From a checkpoint of a small transformer trained on Wikipedia.
Architecture: LayerNorm before each block, learned positions, biases, tied embeddings.
Training: a variant of Adam for these matrices, 694M tokens, 10586 steps.
MLP neurons of a small language model. Each row is named by its layer, matrix (up: input weights) and neuron, and shows model dimensions 112-207. Each number is 128 + 32 x the weight over its row's rms, rounded and kept within 0 to 255. Numbers have three digits each.
After each neuron's rows, "fires in" lists the words (lower case) most often at its 100 highest values on Wikipedia text that the model never trained on.

L9.up384:139070106058109126146099143116107122173090130165141155089169155152154098161113108172130195178124127146199158099114111149121170129175154098109066147088127116186156115096141129112096116110090147156147159172168163150155175146117100130120073127136073143108154161093153092173085080139124131114
fires in: "it", "this", "which", "he", "the", "also"

L4.up113:175143090094096155122135121126103135111127163173117119122170113157166104090125143076079124152102113108164128127138124171125110137131160206135085095106150187149132076158091165143107061171104119108136209136153109058160199166141139140032146208138140120146154114106138047070119118160110100153
fires in: "route", "railway", "highway", "station", "aircraft", "km"

L2.up99:074124151109141119084161132131111109145146138130116099091147118173135104131117162134083114130138123101206178113120146126151094132043159184130123147180116189161132111125129187127175131178131104126157091150122146213140186145165116106117089099127071077096163073125135066122109154188173124133
fires in: "as"

L6.up697:067144094069151098152111096133113146155160125150142171112102144073127158202092104161056111141136126128147135140118101172117129113140197125090066109157113131158135109076142087094088119086066070161145165108142143127152145167139129158129124126161088153153139148112146136078098115196100095106
fires in: "and", "would", "can", "will", "started", "or"

L5.up788:116088121127123108105130138099140212150117061173040144089115070154176118115083117126133181144114166117147124120127117083125112180108144144082101211070138165174193135124120102164129097116068180170056142093168118153163146185150088110119128133195108104083118150189131132130096083117137089104
fires in: "after", "during", "before"

L2.up803:126099085145188105097104105139090135159140099148164103086097177130106109155130185115084122134141078155123120103129131108122100114101201150147118101125128086194080108054154150144132118120156102148072175178110117153144102173111087176129119149139074128126079161141143117128163188135170111139
fires in: "two", "three", "for", "several", "various"

L10.up6:137081098118136122151122146138149210149159140107081155097178068131138097125130176118097127151135117094161141147137110164146073133135138189144127113157111129153101070105117120118116056103073078153168134121088130138099134101094117149122165089106095101071125186128124098106127157123133095159
fires in: "in", "from", "of"

L7.up892:111110088111197109136164067094126099099153094068170184170106149136134168127138133167128107176127139084139128084136125124124082107150126113144072113114199103127124154096147113167090090120098136144155098105158147120134146162105166171014170116223134137167149113137143080108085120093141138113
fires in: "a", "as", "is", "according", "an"

L2.up810:074100134097107109156085059136154119131080118125127099101104096099148109133143119189138138153151071124197098155135193102167107139084129126123155139132121126124140175166194160100118128084110074146076164116112111200135136162123147128123099121137136159147115121098136158099140123217153123197
fires in: "people", "community", "women", "region", "south", "and"

L10.up99:128062115099112098135172069145168155173114081215088127152129188130109152125124084163122087098132134121184126111143131099125168084165155110063105098161160196195134117102098126122112117123064109188067144136089131119125160110145132129135157115166135156155132144148140152165134153144100107125
fires in: "and"

L6.up176:129118089093130152096132128138204133169142143103151112039102094133124107138157118138131104164081181153149059047123122113114085160148158134146071168137173133098125059065081098111152119113160142151149114204123136137149103227195108116187121083126150148125184143095144102105086104123140091136
fires in: "2", "4", "0", "1", "3", "8"

L9.up794:167101136137202112169171118108172160082163094124166137140188054122128100133143131147139167124111075077138139106094101136116144170192117192101146093161099143133102109147082178137159131099165118123143156121069127175133098115153157174114130102087081095106089140089127139115100087150160116144
fires in: "in", "mother", "microbiologist"

L2.up187:129117128148093100099186091103128158129157113135168092121192106079160167111132158159069142113108175106208078139113105086065096135150255151108171096138107145157114083175092162112162149091163101131099068090176138111125130095132124108148187074062165117126176115073157113093122152139118147118
fires in: "as", "candidate", "fernández", "general"

L10.up912:109123113148105169116124139074120139142130094104079144163193156145106046139122144134072104135104126113161189087121139116118137155074226083073111109109127115166157123094098122152092123094085150148114141107121207131156165148109081170108159102124122097092128150136128063135125124146110093154
fires in: "on", "after", "upon", "one", "to"

L7.up37:163041088084191121112104145138083154176105144160063112131143125119135122113075117141094149093131133138174150147106092156101132083167131130153130135111161130160152119028112117103188095152090072092123163102160101085114141148131145156145123154100181102154145134124162084126119115140109082100
fires in: "of", "these", "1970s"

L4.up396:119105097137113116143156131165231132141040081174132115076142089196095126111102130116107113133140100074153131143142128118157118176079153167141134109098159182206138048100103081122165109161123060190126153143123158184145138171128089113116134129135148113086098153124152057151113089118160130164
fires in: "as", "until", "at", "since"

L8.up727:156099109028123096106181119125098090134103095088125117119098127176175122125119141114059118179135164113129053094136101120121106112172152111107097103089173132105145132100131070096175163155159151123129117118122157183172174206132134085150141086125102155081174146090152119091138145125160077115
fires in: "be", "not", "towards", "also", "should"

L2.up780:157144058077100132140118090095136096182169112107082143083129112153141155148147151084142135153120140152146158089119111070181130101157148139178100170122192132133141113142172102145193097155172103169102164092108077123141149176157107153156060118142165089091139166078150118155150124129207158103
fires in: "may", "now", "unknown", "known", "assembly", "office"

L8.up229:128096102100181115169143156087166167097087105148118125124176114143155105163146115093150135190123075055179108137104116129167117129108126209118110190163096164115127112172110199115097163126100076121123132116136139123177164166112194128087128062166061125126152139096154078111075142138109096163
fires in: "m", "mother", "microbiologist", "murders", "media", "median"

L4.up150:168088157130099120177139140157128081090143122134074094046191166129111094162047127172127058148066143147205103115126132082084094106118159159114121136102161164110138102135139106087134092146113121117199151165137146131104136150124159136123140166143147091118136115158157127074070108130141129156
fires in: "season", "league", "time", "first", "championship", "cup"

L8.up335:140080109095115131137152127085163090150086069130154110155095144048148103169110128123118165144120099102140181097139159123123092109092162107155065116061172109122133126067131131083194120076108035121144155233111208175139182112134150182137068102205129151130154129138148149134157110170112109114
fires in: "his", "her", "their", "german"

L4.up402:101152125069125125140106129148131112096128063105148181116159052101116112127120189143157107148117139063136110120141092160112122152112123158119066111120144163147130128121075160141122150130116073128066107108142188148109161134100089114070039092130122099111146162150120116114119084144103133130
fires in: "in", "the"

L7.up1009:184140128076150113114122134139144167149134056102141147095140086074152086172079115154107197096148109126128098104135128073159191111161173145103121085157112094180110091121115128167087128104080151113152143077136161127093148176125051130101087103091134090091083103109126115118078077160120164117
fires in: "in", "was", "said", "from", "is", "for"

L5.up426:201119093092106164088136148124144188105111051156172091055106107130097144107161118158118062123127121130141135112110119108093139094077201148098147176127170124153145119158124145168113105160115095138149164161102118078130124173152188104135118114136094135212128116137147091071138077138117102131
fires in: "to", "not", "top"

L7.up334:215116107148125137140163103049181190086081099096143101071133097056091136138084135136115185127115114162158103091098170081144139108130218145164129120102145117106105109120095103121146150183106145198124110096160124108107154147110092108144113063128065082112090106159138117136138098211164131088
fires in: "and", "for", "as", "or", "in"

L7.up891:124133119122134124131178134015149160082107106146152075116139146157141145149126171136113098182145137090117152143125116071135117104116166097198099123143175104150209144155049099137082132142077132155137112108118191135117185199128167160136144055173125115120136164118154094144086127109138091153
fires in: "and", "as", "to", "is", "are", "among"

L2.up477:085137147147125127109149057169127145115165147070163140125111147115122066104089097140153184132093121114147146046129169034151122122115129122127096065170112116120119054107100097145151059086118113150134140122160153116086141211128187158134143064163164188029165154136144115170202084170106121106
fires in: "28", "29", "26", "2026", "1928"

L2.up822:128143180157115192148138120152078182120103092180127109102138141150175118143139168173156161143113124141127127056129108116126163129126109130158073126082105109151169106036114076167148087122123114191134099158114164103148126137159146121104122071104103160099093133113148156106084151135202156183
fires in: "two", "2", "4", "one", "6"

L10.up398:137066113035108103116161145117130137168117123108155117126121133108090147126103196089095148134145109073102124078155149126130106141115168171097142123164134151164144161085100138113186129127121100134157085132129185153140164139123136131118097059169125121108159116117125124104065157092115104126
fires in: "be", "as"

L7.up286:162135108133153137137112104070140171155196108133161144137112113088110102131135164152139144129096118062109141129131132166096136125113137177106113158144086210130114078101164137147219084155054089192137144140155122062123130112133129118111084093147116085088147157117122132125065124169103111147
fires in: "in", "international", "incumbent"

L6.up422:131128113148082063123218121186117164161110098098116121083147074151121101137118130114179160108135080153122137156123109129186026130125091165135135155160127072160166070166131148099067117100129102090142153131149140072101126143120062133139131072159153077087108144092161086122096098159161084112
fires in: "of", "at", "with", "to", "in"

L4.up965:161108113098094101102123125156178124093125124088157065095169131131114136078134206147111129140128121080144058120121160103089127128105108125128127119150116145122140117169117157129157147201121089126098071203150088170139210159136070119125123151100146131144215094049148101122122113152145128171
fires in: "as"

L8.up523:135037123101123142079176075146111117111038116171122094133161104119145136116132181193127176171078115111153139113130154101145131092154149171087054124064114134135216115129113106098156130141119130117138156119174188118197124144151137147110087142158104141089134142140155089111111078131133049094
fires in: "his", "when", "white", "while", "he", "which"

L7.up397:101163065080129122095152082077213145164140109142175160112117110160106075138151152106163129178121133147174131142105116107111084129120137178176136147106134165143124067139114160111175044171075031136140145155183087098156139131148101122135131149088185099104125128096148124133073134143124067120
fires in: "of", "north", "south", "in", "west"

L7.up386:158086115072185114125154120162095100151102062210125126134174166121152166120096111165103139147144102122143088107126117103165120125104094054118046139089110084140175164124121086133117083146143192138129127110161110118102161158122096165039153118113152168156099107181147095149043115095127190054
fires in: "has", "it", "had"

L7.up721:095122122153133106176130088058125117147101111176126189110158088108148116134097102160125143160144139103165109122128100145114115106159126105106067169072142080107173133044127122091150126138108204125131119089149122108123147157110069216078104097114131154152110165145128070095116090117133117139
fires in: "it", "he", "an", "by", "in"

L6.up816:120054116053112106114213145136125130122114086198114151141104135162074124098131126097154105156132144142148120110145111108164147110098082136115006180099154084186140159120126137136096102167091146153147194149162126052121125172098059112125159173127182139135152136077148131064097144130123165227
fires in: "based", "located", "found", "founded", "killed", "set"

L8.up624:146061113127121181105118089148167110088088046161187134116153089111210112102119124137119120144115128068149144124160124114144088134093183170111103107070130151109228092084089151142129091119139111175136150153140179117129154162171160171088119068139103125110104183095146070125076104148140071121
fires in: "when", "from", "after", "what", "he", "to"

L2.up831:143104092134138062190138122105138125096059142130160132118178112092170157100115160152088175125130118117119113129112116073050086141134150126082118079070099155179133134132147111085132133129080090086072139128126183080123162144142122210110115098189153134143130172143131146120117128159180174106
fires in: "his", "her", "their"

L10.up652:148146114150099148158113097098098089045122154121198134143153060087230141131104181107098133117132161129143112130126135097102126147127157160125076106128126142119137100131148166072110127139106130153160110096116179069113149163122159121108128131188107145160105098112135097127154138097147163106
fires in: "its", "the", "her", "his", "him"

L6.up207:092115075108123089114142137137191093080174140116175215128165078155108111149081137116157163124117121121128079147120094093152115165149147134103126107106130124133164116100113119177139136095089120099063090123065105096132137120124101111075166092210132093113072174156149120149147052167177153110
fires in: "and", "when"

L4.up567:149099131135203100127184127111113109080089121163148136085186054131181142137097120059131091196131108167163109131117040140149062159104103167114146122175156150155119126099110095145177123099066136120136139144105078127157120166146121138083108074168090099087107138134148113137094095173164122171
fires in: "in", "out", "over"

L6.up720:183092117102124131165101113169130104112094137154221144141130099151131131187047126163131117201137099064149081104118130133110116101092149127147097066152078106163156177134118155140175129056114110165158102151101108089135241142133105134095078132080084096130123136171153104127110119186137171079
fires in: "this", "it", "her", "hold", "had"

L2.up645:134123125106181102202197158142141149142097119140144162095188164099137170150156150170138183116085145150144144061129081101098130148116176154142109147085143077114110031141083140111133063111159061157128128173093104148124132170149099112125178105113159147115103103089161152127140150151176145103
fires in: "2", "4", "5"

L2.up710:148133092000112139168108115128159106151160189107142153149090195120124098082131148119109124156140139114104075079133154143084153097119188104133077150115099129130218125146102144116137115125105101148083115137131130156137193160125143104081173198190097174114157146080168141117107158134103112076
fires in: "a", "each", "an"

L2.up493:196115082145107095120134123173120153096137094141122100121182153120119085150098183118187146101136118093166131137141109107134124073121130229148109143109184105109160103042113122099147107100139096105069121160048140113086138105133105177127122123154108167137129161092137087144120090104157090140
fires in: "new", "original", "lived", "opera", "special", "lives"

L4.up938:122122110115134122121113123106121147133139141160171117123146093150205079140146165086123114175133081061175114123112114105119099037036132145151105216107171116160128122089130095144104080118076171148086140131128109149100143124158155156067101103126149139104159105110131096158118140178171168182
fires in: "from", "named", "located", "township", "river", "town"

L2.up772:116038162104135136119145096058102127147140125138189044122105169121185193102151165165129149155115122115152136081118155125127105091113103105173123118138085105193133133134123108156123055130134127182109119139154067098129190131147065144096175155137107137178119165044156140158088119171199152144
fires in: "2"

L2.up669:113082121082145121156158111144131170155121166114159163108157158069133167128203132187136169090027113110127122092110107148110108127170164092118109111104114098139147083112140117090118129123136097178154141166126107134124114091160076126135138133136144165080156106109151125106135180170221144121
fires in: "1", "2", "0"

L2.up380:089085110076157069105142156089165105163125118177164067134123164163129096169163108119106143154169093083162075157136148063158064168089135194161111141153150145180146184112178098133174100129133121132159134141156139122228172151148134129131180156133085092130089194145130099120046117122133126110
fires in: "out", "south", "north", "back", "southern"

L8.up606:102083125112108117165161163140152112115075109129110081099170106085148083130135099211147138157126164144148101103108107100146133086126132218103127125110151098154195134160093124082156135044124152122100176138142107068121108144151158199144185115137142102158096129144149112090140111129162118119
fires in: "to", "is", "from", "was", "born"

L5.up493:148115131091114098167182108152105118173091084140079139146150093101228118109087178090124161146114107146154106111110059133111125146103109175069077106168138142172137090114159145127127134110077151102078084086117115126170102176137120141044112088170130094118088158139137086121166158134101180135
fires in: "that"

L7.up837:114106114128113098120155067127118179128157146143150092122137146033135116119176133238125076131122146131190147130109165131101102099167168159126125140106120139141149144145105125119173149144059126130094139140110152066141068146141141127150131153199124127167102140134151098128110134164122076137
fires in: "and", "to", "or"

L7.up572:136114116118132143082177066131165186151112138110116088128111106089088127154144147124107110144095193127166115102119090103194071163157082151086096148075144119116170119145102107075117124094138113131161118214118167179136100175121151099186089098117115128136167134081133090127027049124151062174
fires in: "3", "6", "5", "4", "1", "0"

L7.up815:210123094118126110147154094136191122150146122103120171039166141056104082139148091148138106167128122037152153136128123127113061079200254128105098100089121133144091109104153095160157121150103144177138126165103119126123148122123137143136135152114120079059133107086145086101121081208106124150
fires in: "after", "from", "before", "forbes"

L4.up202:109132078121139128098136158129148140126111115126154117053146112116130128076100081207146143105106156164169140137128130155150130074216154135080104149091144161147154085109108107145126105151065094163109144154157093083155123139147151089150108119137207066127162120120147092102094146111171127114
fires in: "of"

L9.up723:122105106118187181101112160042152160131137129103131151097149079141109100110088167067109106138122098084126153114144122182077122100122179202121146107174124181165085080070093174143195101110157120157170142133121101127133141094166089136139165140091108081117127153057155089094124136200139129099
fires in: "of", "for", "since", "degree", "defense", "extended"

L7.up630:148116087140137110159206098059084136103127104155155098117136066131154153150121154140123135110130157134120096134165079067154134151139124132117067179090132166115135146157113156176168134189071165113109110116126116061129176127136088110047165047180083095063090156142168138137127090170142083076
fires in: "and", "to"

L6.up636:083156131076108112108164078112149197190121135143077161150106107192085051152154085120141158197119113130177148134108112142144111124111147073125157102118142159196211109075131129115083101165143078141111137142156037119175164130115075128099106164115098152119094138180149057078086085136151089141
fires in: "by", "at", "under", "in", "for"

L4.up74:120094111121169149139132081149153198139109122163130056152157130141093158139103149195126068129129133087156108117142164108185090120111140189162148024127125156155128112103157149118106139144122081136120119114109104209160181152098143106104148092125092150148103115102127129140124122140141142166
fires in: "and", "or"

L4.up69:129117117107123124141115121139158145131105168130118140112139097123123179180080094151154148084157166148130123128132107096134068138126209148074130097030135161188112159131132129097170163103083150152089136105105154140141153160134117106132134170170116041088100151152141079116107130164123171088
fires in: "when", "after", "before", "until"

L4.up85:114105087101145085182106126118102158166120082195193145156116125111172120115084162167104152173133161056095103129115139125089113122114116183078090078030102146138157108161133129086154113133104064167112118131153196148132128102126132153145143130125099189114122157091142141075142067135125107102
fires in: "its", "his", "her", "historic"

L7.up707:126150065117110065124107081122092136162132095118143121121141152141201157186139171196127137083129137100140126124132100129183113133187160139122103106183131098185130159111107141098149065141070123129087135082139142126098141139124069125074114131127092102096120160125135057120145096150160097119
fires in: "of", "to"

L10.up182:142102121106165141161142082097133160151214113133109155145192065084130148134128141168134150139144125097088107130126121126120126096094100157117138122110061107175183090111118119146099092200151109122132129120128118130151207098213108168071106121126116135039120109120123106131100118192181109151
fires in: "in", "of", "rovers"

L4.up860:136077082062106108125199136125179106095099057184192142099120159139115123121082118113098117145133150125154103065117120115140125111128176091137095156056104115132099153123027116083204157168143070134165110114130142103104167176130123110177111153144152068112131103094157079102163103120110207115
fires in: "as", "an", "took", "taken", "make"

L5.up846:111144119123109107129095138038086150164153096080153104116108104099148121130167131187104064165115107098127130114123134157148121160100164097136121120189151102159199155161141061116089104099069136122119125094159154176180120176147095155060178103133121128200214153136132107077153115116155147170
fires in: "to", "can", "not"

L7.up669:105119066086160133103123125121139091083143113092155172139153139102094118127093120176132117130113149079161158068120141111049142105147126124077121078108195122136120096126078072155102097164073087153159134091163183155157153166137116245066153162155154124123125151059148067141104126115145135105
fires in: "the", "it", "he", "this", "she", "on"

L6.up84:126069084131134157090145149138119165148096073127135152115146094099158102112083216137147163132149103122112068110137129125137153212098116104147087114120158139140166116122133114130115123170136102095146107104107190138134204181147088169116130097126116133086073144088126076133115144098127092133
fires in: "by", "about", "than", "made", "for"

L6.up523:196070124116161121066077089115156123132103149111114175057112145116135118118070194106098159119115089067143170135136096110185134070163148174121091100121144157136147073075125095141121119140080117152125176100140154126190178146125117116036136129174163044095076174118123116145137085211098132111
fires in: "in", "when", "what", "institute", "initiative"

L2.up479:145125124130129120071175166120132127107134089098190183126134149116155154149182099095177174195094127115162141083115075072098102132155179102098153109104146147149152074121139103173118137093158150179121153106125134102187100161139059147111092130150089166119198095145138094110156168090102084109
fires in: "well", "long", "member", "all", "authorities", "members"

L8.up679:125141106131130070186123119130164136146152132103165127136115137114140049158107153158090186080078097071149127132103067115165064149169173137106106102141067096165122140172066090122172074173137111099111096144073082111140150183156081104057138113184183078135132145115145143143116101137128124180
fires in: "of", "western", "southern", "northern", "northwestern", "pittsburgh"

L2.up686:104117141087150104155108078154120100159102090169108047129180092156127087085121123067116176142146121169146132144119127092124090100116117210144136102099176076171127160122138095177084116149121131055141112163128134137147134127117113103074199089100167151118131135082136133171087108148160113186
fires in: "at", "stadium", "located"

L10.up2:183155068134184134129171115108170098100074109198116151109095064142136120129111150132189127132125097127119145163126096172133125130163143162177062185103142095155143099108156125132145117095119125069140119057121121128120088189140137088106127079138089132147161181107167114094110145185158099153
fires in: "of", "died", "founded", "l", "federation", "further"

L8.up968:151141125161134072151147119148178190122145081124159168155138080134162108157152122161152145110162145100155085132111134084164127152103132125100091145128201128205171172114149114091098106146092134155131109140085133111148150160114107152170131133111131135064106122125150094115097111120128110098
fires in: "by", "and", "with", "through", "against"

L7.up659:136093088068141091146140123116209165146093108170169102108151153148132152158078093163194156112113113108118112102135111126163116101137130188126098090130147096145167144122117130110101080114061157182127150166094123160138176156138141143124143103119121138169113132129132091095105163144167122124
fires in: "and", "but", "or"

L4.up477:121075111054156091108111072139172171129186082114117127089146098135111118130118114157128161131125147155123141141143134159122149134147145139115106136147111121153098100088158069094112139137057086100127129133162158156124105109135129095112124086104126068134175136150130075105053136167139067136
fires in: "of"

L7.up925:153145087092129106119152082133101156135138107180108131119126117069135105135107086146099191114130158073145057122139082171142099119104175129090117112152116115237132120143148158127147117173145088116084122123151031084112142144125075103075156126133093138167135123160127104109168097137130117155
fires in: "of", "adventure", "and", "ministry"

L7.up256:155118100122117076117172114127199174118077099125150102094125126117112107100082201175105144138119142092174111132132158072079100170165181182134131139107147161116164088166105079124198158140122120109161096152139142152137156146109067096175170129162192110124110090064162114078094166163112153122
fires in: "as"

L4.up803:167121148111194123133156132096146091078121070107133131094127084066159156180096132139125090101132101119148086112118089089168112140112145116101093154136139106168120108078136192172125157142096098114131093117095242144143153147140119130135115091128123103100126126110136047138112171139106130137
fires in: "for", "of", "against", "from", "about", "is"

L7.up360:134138080084113089131111134102182156139091074135160159093129151084084067121129153152200117102110174114122126100119082133066090127166157158125125156131128133150126179158158173170185124117120106175116150165170095087133114113141121101174157113156142067073078140120136091103095143127144171077
fires in: "in", "ncl", "fc"

L4.up527:138117140146120073071135133122191161077179110095135113042134095096135106098117085141115141127116070115139119139125153167154107084129086127096120113098141121156205073119132160141154098140096132166179087167183096108150174126113118100137110097124180033104189115087122135139132155113171085160
fires in: "of"

L6.up296:181096139141180086149132141115220148116130152125131119107113086135126149137163110098183101106105113108171115139105048152083055106124145172092116106028104145160133073159081127113144117116144123147131201172156205093162119118139104172150132116172103097081145142113164141083100105186128072132
fires in: "time", "season", "after", "war", "before", "life"

L7.up533:140098054090133092129133084148143069162138079100131098117099123188130100131087148125070144133149099134144087154124099103099134149136140145142093140132127202153097109132169117128136103106123179148054128074114173081153110184115071086120104064170172122083075173102135089124157124162142117139
fires in: "to", "the", "that"

L4.up287:107056128059133112123135146130150129160175072113120148184140154033079126064094172049146121130122134123139110150126109125161144135145125165163082131156098160119150159067099194152148131156120137116119105133100157119127163165108107131061133109098120059111105147136134112127079112132088137194
fires in: "in"

L7.up420:198127096117136100093137119124172131113167095154130146091148118114120136136109115173110166151134135119134139123116084111113133104139160082128173064118118110180170103067116088168138102105097139137128088102144161101147122128141072152099081129105150076109070105156149085121140038110132067157
fires in: "on", "by", "with", "under", "along", "through"

L6.up188:186105095103198110116125135159197132137173097151129180055107122106153100131139063145098076120124115093159121145122111126131101132155195125182150076191121165170195119133075106202132082125066131141079121154117152021142147146150135132122105171128176126150150095130118093103110130112173096139
fires in: "from", "of", "stephanie"

L2.up707:161111097102125153127112131115115121150147205121181136151103108046131111144075136152135109103121160098153118048122158115107129078089158124127168124120097152136154157114151083166121057119117146135125181107164150168150221142159186144129165118184125108123099134080160115083109115160155107104
fires in: "this", "each"

L10.up58:169167160092178088185119125092132083124138061087179169120167052096209138204122108098124133120123110075193102143115101065140077187147120145133126099152178124162123137150160114103131106119106114111122133108152097093178141109105163113168118147125094112119166149136138112157047128138164155201
fires in: "up", "out", "upper", "north", "down", "south"

L5.up549:078051083139160137147160122127124155136133095173141078156165101168141137167118144155186122112133142066157066119117128056173096134140110205095071140144133128118116053116147106115106132111074066111136159113132160090154210121138115114142143090116073141094122175083143129150120115124142092103
fires in: "and"

L4.up501:135133108124089081131135079106102174105088124181115124110170154189146073132060114083079129196114125104151115136095111132121123091146114176168164116122197192127135067120077128118096073127156085117101138173202116114153162123126163108077171188109155093091108117125151081099061146178146143107
fires in: "at", "route", "located", "households", "west", "along"

L4.up512:184052173134218113077168088119143165149086065101125126133104063060194071178103181094139134110140105132100106156132116141113092105091182137144157146119164165162100083151104173135087076128135157145149140137139155152124152151153071212178152103208120122104112127144144069087119142129132134118
fires in: "for", "about", "department"

L2.up403:085102135135166082131150113109122125140115138150140170125111072099149103168090155153147101115135119104092074149127129143091104139121123101107123083098106148140154119195106183093116171121127141148115116074143149124101160167141073129048121134230094151127105147066146100159130090141133130089
fires in: "the", "is", "are", "their", "his"

L8.up684:084123116109138146125171126149146086110090147159177097110138087079112147131086175131150141162117098041141096099121094116142100068119147126119088093115154142106191085128130183080167155108115071148119133128057143130136193139123176120096125120191152157168145113163165122141120109137175106097
fires in: "the", "its", "his", "and", "some", "an"

L8.up490:150145058109068083158142137115155176090129127069151175117142109057094126095164098114126118139124089133157113094136107053163072120112179113133077140145138121143148127133071112152119125101089096193100107127125142158178181156141145176165143174163100143096185133101155100097105105172133101097
fires in: "by", "after"

L4.up557:109094082138113117128170113140176182149119107191153165107145137163110098130132080133163150159133220120123121114128095110153057119113154095069142073087135132161205134124121128112151142146129107166061142130137121094154155099139111108092154092163131148165108126133149149119139125177193125159
fires in: "and", "but", "to"

L2.up87:116107171099083072111188138137086171157177090146109103091122157094111065126136116139137202170111171103207144090136140117097143103089139125054077126142185096157114142069131105103115131130107122125113157132155127141117171122132134176107107165157106158084139120131166075097136220114098080158
fires in: "based", "under", "new", "set", "main"

L4.up199:139169098100095151098140134090154134183167144153135125128134126146120108141161156090109199168110111087139140055129112150120106159148143164127120124152186218158136127172044141125108096146079081159173088173157133124131172118127144147109152135150125121158126128141148108125087103063163066126
fires in: "route", "highway", "mi", "railway", "road", "upload"